From a checkpoint of a small transformer trained on Wikipedia.
Size: width 448, MLP 576 SwiGLU, vocabulary 2048.
Training: 900M tokens, 6865 steps.
MLP neurons of a small language model. Each row is named by its layer, matrix (down: output weights) and neuron, and shows model dimensions 298-425. Each number is 128 + 32 x the weight over its row's rms, rounded and kept within 0 to 255. Numbers have three digits each. A neuron's up and down rows have the sign that makes its largest values positive.
A block is one neuron, or neurons of one layer that tend to fire together. After each block is what it responds to, as a language model described it from the Wikipedia text at the highest values.

L12.down10:106157124097141183102188141183133147112111102150150112189101076094136092155094125125149083146145152093123113112120079171145127100144168124099107093093131171064153103080142133041057105030184172120102075102128175184050114134154151126158136126130166121139092123086088123140143125134130115095122080135115093157157096143111144139126152142104136160201088139137120089126145115122123151166088
L12.down60:093129125110107081113150118143112192125143113117110106145102083107129178138128123096088141164077216106120127122149146127160142139111143141115157143142205115156137107054080086111182110158136126107139166125125159089134118118129118148139140137132122134141119161141158136113089129109136158139126119157148101174122091182167112092125104173174176138114126074097124186122108087098085103134097
L12.down80:187071184149089088105178116156097137126161131160092078065118146151168110118152133109127122127160110145173139088128098182147160125112119106149170171089090126120094103132114090137131203070180141086150109137142128142136139124158105122167212135089112129126151050084148103131106160173101118181109137094178114116115074150152165136098120156194122149126058136141140111103078088147106103121157
L12.down212:105118163097182158104130086136130110101108121154125107107135067174129141105134157101114180117093130093121069139113114125128119147133155143126179167071110147104173124122132098148096120151152155123177119176189140186104085112107093164095129115145156158129153158147159171136117127143075117144144149166138108108188148113088110104100092130137075109172096089115131162136173117070140154149059
L12.down304:124066114158118145136081082126127150102157160168140120101102090146133101109144082074124178080115141179105119122156148133153115139138151100166114107141101099148114187125146115147201115118135130129132186141075176140117135122088100141026118078107178096102080124132076179134080188100104131101152121161087141148154148129124164139156136138095159131147097069161095110117135103116098129157103
L12.down371:131168150133117144110194074123146111115136123116165123141120125103144102108106145049211116147142110114144133110093163155080078090132180120108129143071159122117126104115097111144124152080165148153077168117179093114157144121128088132123104130121138152127066109093061122120138199120171143130126110118082102130058177064110083143144175144080086121141165121130071132208120121144134146145151
L12.down508:139160088039063139160127117064143097099076155176122174060171145107131111124087157104173115103139142103130110103109113141115122132085177169088089132135068103151124188175109094132081102089121106159119130124135155165143135170108083073123102153090155102171119125131123154140150127216111138116145116169147108147195121136121095071108132142136087112078199161156083150091091126113174175126128
L12.down533:131110195121098141101108171104099180117190166169195098111138152153137121122170116077154140106174173136162164130151098109098083116134052123154166134113131167151149183110148127117155147114129124141149125151126149090092121153165117101064080113159139136137156147160070194087092132091102102136141108130154179147076183118148147110141157160082101096178115120144109110067121104121090145128095
Description: Mainly the line break after a "= Name =" article title and the "=" opening a new title after an infobox; weaker on mid-word verb pieces like -ed, -red, -ing.

L12.down33:155082138067078101122137159171064111149095132165128165131183175149155072147167116126182091159195114063089136119120106154138173141126082128075117111109143151145140071136163143161112174085107148134134150094166099159144153083127097113098137129137185116093121085125089146155070146130117189181176080115143115124113059073109132156161130151096107122109072135137102082119115156122148147127155
L12.down121:124109178081107119125105076084152142067073105055163122104172095181144093140154124115171148126114116152128112116058132167124124157157119138129086108136105182094102095167151103167213107128183136135096135149135176082140148173156135103119132200142165122150126162106125128148128120116158127096141118147138072151083126095118088095111172126119133106132163110151100101119113171058109141105145
L12.down158:112133138089077167107122148116135095171122136102094155104097111148170104126167142087098096167205162060078065073119103108173062099108119127118116157122137116147102148106132115145081097113150122138160121131130124153131146104147148087127148108127119114179100113103129185129141128110149135223175169155125150073146092106148156168041050221096133131109138115114128154128206129167153090100089
L12.down178:145158138153098137138099151145123171143114124160111140202128031121142094165143189100116172185114138151096085149124158108088160118087177144131158068133122152156145172131161123116170091092176094110149177096152168180102115074117165153082167072112142108135121104090136180135107119157113105093165096137162190104145095109109159165103159095133148160137101138151151202177069105116170139093055
L12.down271:103133102116148160105084177168103130192111129117087092144149143165156108169157146094184141126140098096038081120109109198101126097115123134109177136150164076113191134095183118151128143155103150124156130150166152096072091120116092172087108172133139124128170152121147107130153157142129146161139079121169125083145036138157138151116127089163209112116073117139150173082143167087135123121110
L12.down272:112122116159212104125090163128122180052101119122055122145180093140049129171095122125067136101111177115114158106114147089158125152116096134109127159165126159145171087128108139138147207152165164081147137142151098130166118131108160123127112130111076131113120144127135175110108125079095115129047141070073147129083124165140126091139105172110077112133106143148146129140132159126148115053177
L12.down337:135122179110142090054058121082109091152150112123118141182080145116101140153116175169156181105089106127062154146117172129100102142152099156112129108193119105198161089100104114144178199074133168123113119111129197083108115212066170157127129111102121099165137106112109115074139116165144165193128094156152130112141060098132172089085156090095063130149148135164112073124145108129152161111119
L12.down424:116158129102113091199111148106136095146027139117117117088157082111091080072128142088131161113138195153179169133091140142158106155159061122154120106136181149127112164101145172092140146150181124179097180077122141053079082102130100141137108152133116096137134178121127138116162089084135172135129106153146132092128169102113188137143177115126095134131154106149143183186187100124127143099131
Description: Endings or stems of reporting and characterizing verbs before a quoted or summarized claim, e.g. stating, described, believed, considered, known as.

L12.down53:080117155096092136101106099168110085177082123142114071104144118125149085130115167110096090144037124109112130120102165181137149080085148150152110102111095087117115109110107113136092083099105201116178173204108148089066081118115109154129068069087185154085109175152123161071105157120150131139122173113185122134069100121113100174106159167127154213068174139182167137138078123114072066160071
L12.down119:154104191189134127088105112083072106117146156114131129143150109183157181162144146179089120138116092143135180116175126089146116150126151131148117169140166137128180097103117136222121141155100107141140136130111151146141097112143169114146160145065116120118101146129166118099121089163122160149111118179069130185191137121116156138136111164151177100082067115156087118117132111103119117080113
L12.down141:178160095170116096141064163155101121135089094095097141132141168181111096111173148105128153072089110156168176105142125100124172118164151125094110073151170187140124132128177118145151136109120148183117129119116071106121130160114123112124118134098085132146113141100138116111108143170161111144182117144164104119128145175164191096143127105147136137161188128129116064123131153076171155148096
L12.down177:114103128108126127125165051123130121138164183213112115110086125145114104088110128136212125108133119149188116150103128123066132194163160057133126116084114102128117151171165159134085101129149133157101094160144106201119141165168141136148179161158136111095146118125105115130140079131174098114144099129114082113134123162144093141189151136157104134153163109144039082094106124091152103150172
L12.down241:074122142082154141071148149143183129150129091179129119130123149154144126120155137089083129100115139078106133120116099109165134083112186139114185136101138119178118100134052112131120074127135037147151093108148153148116073166099090147139102122109168113147103123163128112124101168063235153153122070167110056123109162112146157094125069072149112089133131136147113174133138161100128104143166
L12.down255:154093117136109159154145141079157191167127151133144111098151138079136107155132174059116181118171162140132139136081144130135100142085093156133142139141100074089126092131107093137160156114113117156153108156168124167151173137132143125130127124110115128192152165184102118143162088063151104162124098121159145135063129095161083131098076129145118130136170167064094168145148099146116088126197
L12.down317:094087172073156134146071107141153103149096129153093126144095150097141188126114115193120135127115146143160174077138181124091185167114121128110092166088152140153083146113112172109139171116094102090110105154114161173114095082199146095132146122157151102067119135124119148119155098096149104102125149069146183128139139121124148175149158143203162077156150168137118134154122118184152154090115
L12.down562:146124111132144156082125195139173194120100186160089113163186181076100156152106205129098128081151116121134154149126076151135061117077093133090108081104114186146099151177114115152098166107114113095144113099093200153149164119121085141107115178165124182119076133106123148106134052162127137174117080075127144098187107137145091102128124123129129130119102088133107151148130088092102192176183
Description: Tokens just before a coming verb or participle: -ly adverb endings (widely, previously, briefly), auxiliaries be/been, infinitival to, and the "be" of begins/behalf.

L11.down550:113108107173084078088120136198136145212128120183125090127105148133045118120159142151137137152160121091091176168082128132163114163086075096150121078082134099139146172124148122127158142051150139200078059095160083093132134111101098178069125095130060145113183146166116226097136122108067102104151171114082192127144131114149080195184163137164138245107110160056119131101093134115121112106128
Description: Main verbs of clauses, usually their tense or agreement endings, right after a subject; mostly in reviews, plot summaries and bios, e.g. asks, rated, expressed.

L12.down14:167165040118122099088143173143093141150125165121091138172127092124119130118159180097106111098067128088118165121082124137172127166145169161081146161128093070109140092072111139172150145170150092097090181133103123118102152194136083188125096179148149169143211143128164105107119094129144060138140183144188176134145102111163089176112161139181134186200147163114217125136095093093132149125160
L12.down128:091187123180089113175175135082135126135090153133132144117168108100053140138210069115130112069159107115180117116145136110129160114183138074134093148152188147111116166086183146042116126116123178134099132138080149081109087121167096129121140123149149125126080124107141149107190119191090071132099124162089172122120102156165173096105171084133199081164108075134163110165183162077147198098098
L12.down175:143136165119178117173140142126079148088063144119119159086174103134143168140111210054121103118081113161103122127146060164166047175119139178075140101174089097098174097121190146173126152090153051116086124145098121091123193149130079148080131122152143138134109133162127137182151105140162116094162134129116157102101122111137142129078114140126126117112084152137173144114111191126178144154149
L12.down343:168175154053159122142142069138107113155115089146088147193134043106113086164120112069141143175147181159113120097108109125112129091126107126131071106178136097160122098143063115150092093147142082146144121101115108089124124147139176106094065160145087134156101169175108166094093115093118118078175169132136117120110124100086158095130139099145075159126106097185165138193139124150102158163201
L12.down369:148145122092126133094112074154125192128134120098113119144163097083146097178079117153051124136114164099144157145094101147087151106131157066127150106142120117108108162141173126173106091116086123136117093096086111098114165069147107101149050110138125138096135101132151142118122071084091153109215170157133104051098099123155150116101158135148148110120068114097183152138136164103122153111113
L12.down450:103106182121182145108187067139151150094151142130137115120117125165078122112116116092070156127071137146085141111183136119129100149092143097119126135145136122144163108117043118137188123134169122185136176140094179122153126143116068175154123212098130166108170135146091199125162135168144083123163109160096175091141114154151093088064174129104092142071119125127105073177126135076160143122105
L12.down537:119115102140133141059173108137134122162140119128149086122124115070086143110106148163144145141158123135111095104120189170140132127133176091123167110116081123135120099121122134116165196118110080095148015109135147156135108099152062109122166092189142115156133099102131114110151162082093101096152178159071119142126162095128153197145057025114107124110125148160135161116064149142089090050070
L12.down563:169093092122161162155089081087076147097155150088149139148150041074112135143106107150153133191123151145118137140097128121130106138172090136112153122108148114171077144194145190106168091127129138150128104147183145140170152134144114131090130191122119163127128132116134108138112089132188140108070109117147148088167119101198070187082096127154073084170141134114156168101095115105119095139178
Description: Mostly the final | that ends a wikitable row before a line break, as in sports stats and election tables; weaker on word-start pieces like ra, ru (ratified, ruling) and but.

L11.down41:124065160118101145070144161165094189133090148135171134148114114141127116120135118055112119114078091170066101150114120073094125150159070176107088108086132134144104136155171147097122084144227105138121146135097108088157135074158125096038128133121139122113112130131143144151112130130067109135103115087106143117151117174123166099107132106157156122141094128154134106116135137152108129110091
Description: Final inflection pieces of reporting or judgment verbs after a named source, such as describe-d, believ-ed, though-t, hail-ed, before an object or that-clause.

L11.down337:107073127149182141118173083180121131111150144195100152147182203163139096076161127164103154121167069120053120120137119137120111123148118147108208092158095125170176135126154130181133103152160160166166138079094121097080092181128108139177121135118176078095130124137128153119077183127147164113159104144169117165096096178175079187144132043126129208116107088129125124053080155008160148094148
Description: Infinitive "to" after decided, opted, failed, needed or intention, where a verb must follow; also modals like would, may, can.

L12.down43:144129165129210134119127107070114150122106089094176094118141159110174147159178068140181150138141158146091150140115167119099146149089073155134162118091123116108114114149160089170106096147149120094098171058136171096140139141105127161143096110132170136141104132153063177117087058165123172139147120116143140097114105115126110111134140129127186157126162162106088054116182184175097137071111
L12.down76:103150118125098120114162134098122121152144106101138166146089105089074123147198106180137153087144190118104135147095118119130146139128132161115124122041143179077099119140168101153166071120177067116057082176181167119078114160151112122118147122130111126148139182173206183141140147152135107178139139146156172124146163095138163141111127110112163171112197129073129150117190101149081125130070
L12.down156:170154142125148185119157152130147093158133140120160104125175084136077084179144154117156126186096113147127128166214157147123111187169161191196111123164113074093078172115121118206118151133093124168183122138099129099113126087089203122129136131129123117117140103119143108118114119172104145149191156163150156125159097108155122143101171084125152138081096131171106168174126170122108102148080
L12.down206:157145171106117127134178147140083051186115165094130111126124179130180117138174124125181097157081086099107125113165139139150115063100126137122139156145150128093074144119099089147119126072166175047232118174149140109119107111102137122143143090188097107043141168108142131098144145161133128119122134146129126123144121125178167094146130165101115123181111100109119103088139082102138153109158
L12.down336:155146136123112133080149058174117154123105147112119129123133133117102140177101101184165153111133124079117073171095102095134077148137129180136161060138080146159138125138125189147170097126133162124096200138137170189108146108084078097070081158133108150070104117112157199144117064153169173091141122171132104119139100102095195088122086070129173194097164137139137200155138150122107122084104
L12.down413:115158115148131109139050101103044142152165121179086145175121089144090157147160149170093138110169144142097133125113146157137071100205166154136143132140142055117195142144155120105122151088127114113077140121097176142132122122124093118139080087147100121122125101137111207064161157130138100060147129096162125093117090091054146093140151166110159134137131134105139112084096140083118109104144
L12.down488:107196142154147129093084150184166086104194101093113149119119130080079115134151108116154088166094161161105124160151186073127123106147149130142100077089086121144102081068063114123214098150141095133208132147151077136116186167188145093126154146171153064133144128177121093127142113126120157110093144171129109093103132147092141172128172113129125115120112075113108161134070170114118078138160
L12.down502:080167144126174161073130128148155128146130124157110088104116131171154140098113107154121117103174063083155107158132104095077133122134087141137100188161191111110124103159154149111137091148128130144081169050151113150113125083112134133161109101158124160199188139122133142131115071135108165133108108139183140108091132042128217119136116121144170169079165186116091098165150151112124121130134
Description: Final piece of a state, country or region name after a city and comma in place phrases, e.g. German-y, Switzer-land, Tenness-ee.

L3.down132:130080146136116105076130160104120121183100098156168095109107125153085144122108123087103134129179147084099172102111107134155138077157122164124145153113138093172089136085150126098155140169130072133171147122162154127076124158121092160062085058081160142137135135129071121162138067135157075164137087116120087073116153116164120157182197058097157171110136119079134112160144132061122101136148
L3.down202:091130146101070100089158144158120122087146117086093183123133174129143085130143070173136146188156088192093141107154069119108169121140133099081112098122115109148091028093112104144112132079110136069134139143108103155138176121081148127098100115206157132080161108139119075104099123156140094170151134121115090148104173224176104098100118122123148154172120113096127119163109171082120145094150
L3.down296:121144143100137158127103082121108105114121122082144161185077186139094178059152092101106077202135113196129114116163134138120125125157118144176145101099098075151140092152137125146110094141149100182086119095167082132119112079141096095179104135177196118175150145060200126231126202161111065148146106123099156107066130162150179110106144144146118129093140142142153110097152097113115101168149
L3.down322:166087159173138143074119074133143104107131107098140160091201126145108143120159083168178080130130184093136096155122141112123149144194131108174131145053137069155149123110157152185102156125152144150138128153095118088119144146194104129096058095086154158157156114142098121102108145164083211089162142144078086060109142111212163120148145163134103150195130126152045160112154116155138124145096
L3.down361:132135163101115160113117136166117105095162090150155163095113111131131098148134145128113100131118152109093151126117108150074131096172132112125130149094130115184075079078165073154094089135062165126136123136157173124113136105141146134062107127088162128180156133156156137153093132127150161163176073149068162151064074183102155124089104118097104176108130161086085134174163140099168182133115
L3.down464:103150111165122174087142155129118158139094117153081140109116157111129153131205146106161070133115177145106093131102134080105030129129112114074129110125132155119081084149180116143125097158119146148170122128091114087130126122126100113109118142091140134113108149132138181152090124164150099083206096140089162161115105119104084117120136153124160087161141155086094151109073114107133176172167
L3.down487:098172129166114120128093151101088192107121037159165197114154124165115136121092134126143096143178138107165141143160139180169121097108112191168115089155107083116127138172095155178121153111172110158126057138126137137125141172136146163083163067131113163089063096107114133189160073147168079132093086125111152118150175122103153101127131105154097138160112119146101113181255136109085116125175
L3.down554:126169091118117173105081122144157119114100098143059099107151103105088180127150174200145149143107138105105104071171150142064121098121074102114100162123128150144120106079143106158171169138146171145154123151106098117148140105186173111098135144098158090132058065144106156114103080105120157082131103167104164134130130162148129188188151177070085127096153152141118227200123196128175087132105
Description: Opening sub-word pieces of longer split words, strongest on pre (prepare, preface, preferred), also sp/Sp (speed, Special), an (any, Korean), and ce (recess).

L3.down96:138092151102107110115162167142108139171110067087091142127107134207101113135136138085116115083200149114140146132170122150114095111123087132137114027136162084086144102126147091116154055068140127141179118118157121111139114088120133112184167150094093157187136124089168162121161076154102108164081127112191139119100095126155133115183153120110146136134125153128140152150104133170230106109177
L3.down203:066086101144078142128133106162143129150036127077122149061134133183175101103136135112114103161152150114141139149084110135183099154112141195143146168094078101136112093155093131157092082127173162111141060081136141100117157168185175127202089145100138193080118159121203110119110166131163136086131106168155132136110105129088197142172144133146176138123099112125125122135103048141160107136149
L3.down244:121122144148170152173135155170113138134096121142150103137146142124163159099141180116099074173176150102119065143109144181166127116152160060115117118186131092118087150129114111178172142129098167101138138171175163158100114095158068138131161209193126128144135116150144154099131154103149127080114131110140103109125118098170125080140150141130130116128163175212168144158178102150132131139130
L3.down278:123140185131173118153120168152123103170114144094095149145122099041107160162151086099076188101124160114074095080131191122090069079123112126130139146103179124177118130115112187101111121129146142158134100137060159135135150155160143126114144132072105180095113174107095084086114138153117167077176116107116132102180102033128068106120098148087123176087185147136172108143137063110132104202147
L3.down309:150137146089152077097146164124122126146114162123078146101138124155116102078114093180117090104184131109084109121071203104084119174147156136131088109141077136128155116107150128159202083113172138132210068135120148101176111105150200098133062152130134134145120133086152133145152139118110105102134127100112097167148178150182130092127133077153122164114137179154151052095151086103162064150097
L3.down335:134178112115163104098139160156151174122125088080130132154102119087160181093150068111117073132085170144158122138111068137174135121148076124084148040116140082075180118103158155148120081125137128137129114137119100089105097133097086131142120114123174073051159091145137123152165129170117141121118119132086144005161125112142109139190084129121135118129102126175136114104101147146128118095204
L3.down408:165189047153082151076083168124105130135143102145116127170140068084142114083044154126153099099178064125073115058077087130077147112134141056094125110148147119115080168141145156138165150135148144118140086131120083172068090111136053076143125139128159173071185173165119109142121128155116096089117129146153134092166136105107065158125130187107134090184129150144117178149117114130177143182097
L3.down503:133154116120114085116138167086097141146097141144156069078086124114149106165073140143162085112169153162150100090091143086217136052166144107120121167144107137130046107147151140144136099126131061144132100140131136067106103092180121068106243151079129153149076120128199149160140119116185117063157143120119185131156097129186052025154086144173169128120111098135119087091165174136122188107110
Description: Short opening pieces of words split into several tokens, strongest for ke in keep, kept, keen; also ra (Ukraine, praised, rail), Wa (Way, Water).

L3.down54:123103111085118111056144126135103164188140105132114165197115142135134124067108156090164166079145102159132086212138185070089106156200087105104143115128084136071155095133122103107133104158098134114178141110181168181175127184133150174132155117136101082145164146117150081104163129105106133123151088108108104117130078122160096131131169167215108162187079136158103110169161166154163149145097
L3.down124:146141187102104060054120109103131195127119102170132125100135086131114097131079126176184161160137159159147135148102143067145161128128066142145136108113077165154165114203173145104064113101171148104133081161176094098107130158098119124106163160165155110181090153176151100173118088190186117127153104193138089091164113160152135139107143168199098154108156146104141179104064138104085158126110
L3.down196:099155105137153085126122150098119143118092164161176101146153097168162058142128133081151161088158159128122166095116145103076168051125107118112119160110158103097101178113097127153125164126147097179140105126128110164129150156172061123146139098169120133172125142103136185177191110139120058136073165162121142168143099099133167102189088091112145144147058140129067089138052174090123148127141
L3.down220:190142180097138163072100135114117167158174083190125128090167136090124137104150157114132185120150102143093127128151132097123106118165154135163133139147153127141115138104097157080079122122158162110145120113125143147092126104102151221148176099187157192095187153083126102111111172137072101130118096073136097119156123128107109117143140093114111083164081128116100125137131144100086142078084
L3.down225:139176104079187135108171155137137179180158140140131083109081124093132117138076142121120080112120088129142080151132098085111087112096141111087091113103085076113098131131171106096079120161135086103196146083147075185108181095107128131108158140121093118077081144112206122149157125118141115054132144121112067153125167124091159192140067078125113104141142168113132104127117139094178161094115
L3.down341:121071088153151135134126128152119124137127120140053098121139126138116105135189202071067134157103134069123134155157226129105126099104131105178184107136121101149149105140168177092128160030134162113059117109152129135095175134172177132157138165094139108140057092147111154142081116145098132131150091176123101096159145141134111103125084111125103132062032150162072140110146120104125154134117
L3.down514:122117124142170155104149158104100129120068088141154161166154102113129089077141141169093111186113143171132088142148138138092163079155172090123109171103126109113115057078110094109114089134145192149129107137068186076128126143143147140113141069101149115185139126118151132087165133149099107109172109129191146113109167129103167115136124134097115149190095086094151093111110124108105100160136
L3.down543:089157190143154163144150148153158120122130112081102160186152156161147086129113114114145152087165146130143079189147114131160125095120156159160104144166116133173081132143139137127080145146082118160163090124189140137125112107102136173123130167135134156130123132126139092143073135133156101126152097153124126049182164124125141062151083126089077138151143097071119110135117131146091134159107
Description: Line-initial "-" bullets and "|" cells in name lists and tables, plus mid-word pieces after prefixes, e.g. re-co-gnised, pro-mo-ted, in-vi-te.

L11.down248:096177084136180147183121165094086061169143118154125086171159126101151134138100115103095156066096071151145118163121123113135162113129097098083084093112115077149148095132186083155148153113082105081175132131160123139108144181146138124146128153175085165086168126178099159089090090161098213102122077106109122173138141180126120083153215082108086120114158108113143102127172131124158121133076
Description: Middle or final word pieces that complete a predictable word, especially "ff" after di- (difficult, differences), plus "re" in There/Sycamore, "is" in Illinois, "th" in Furthermore.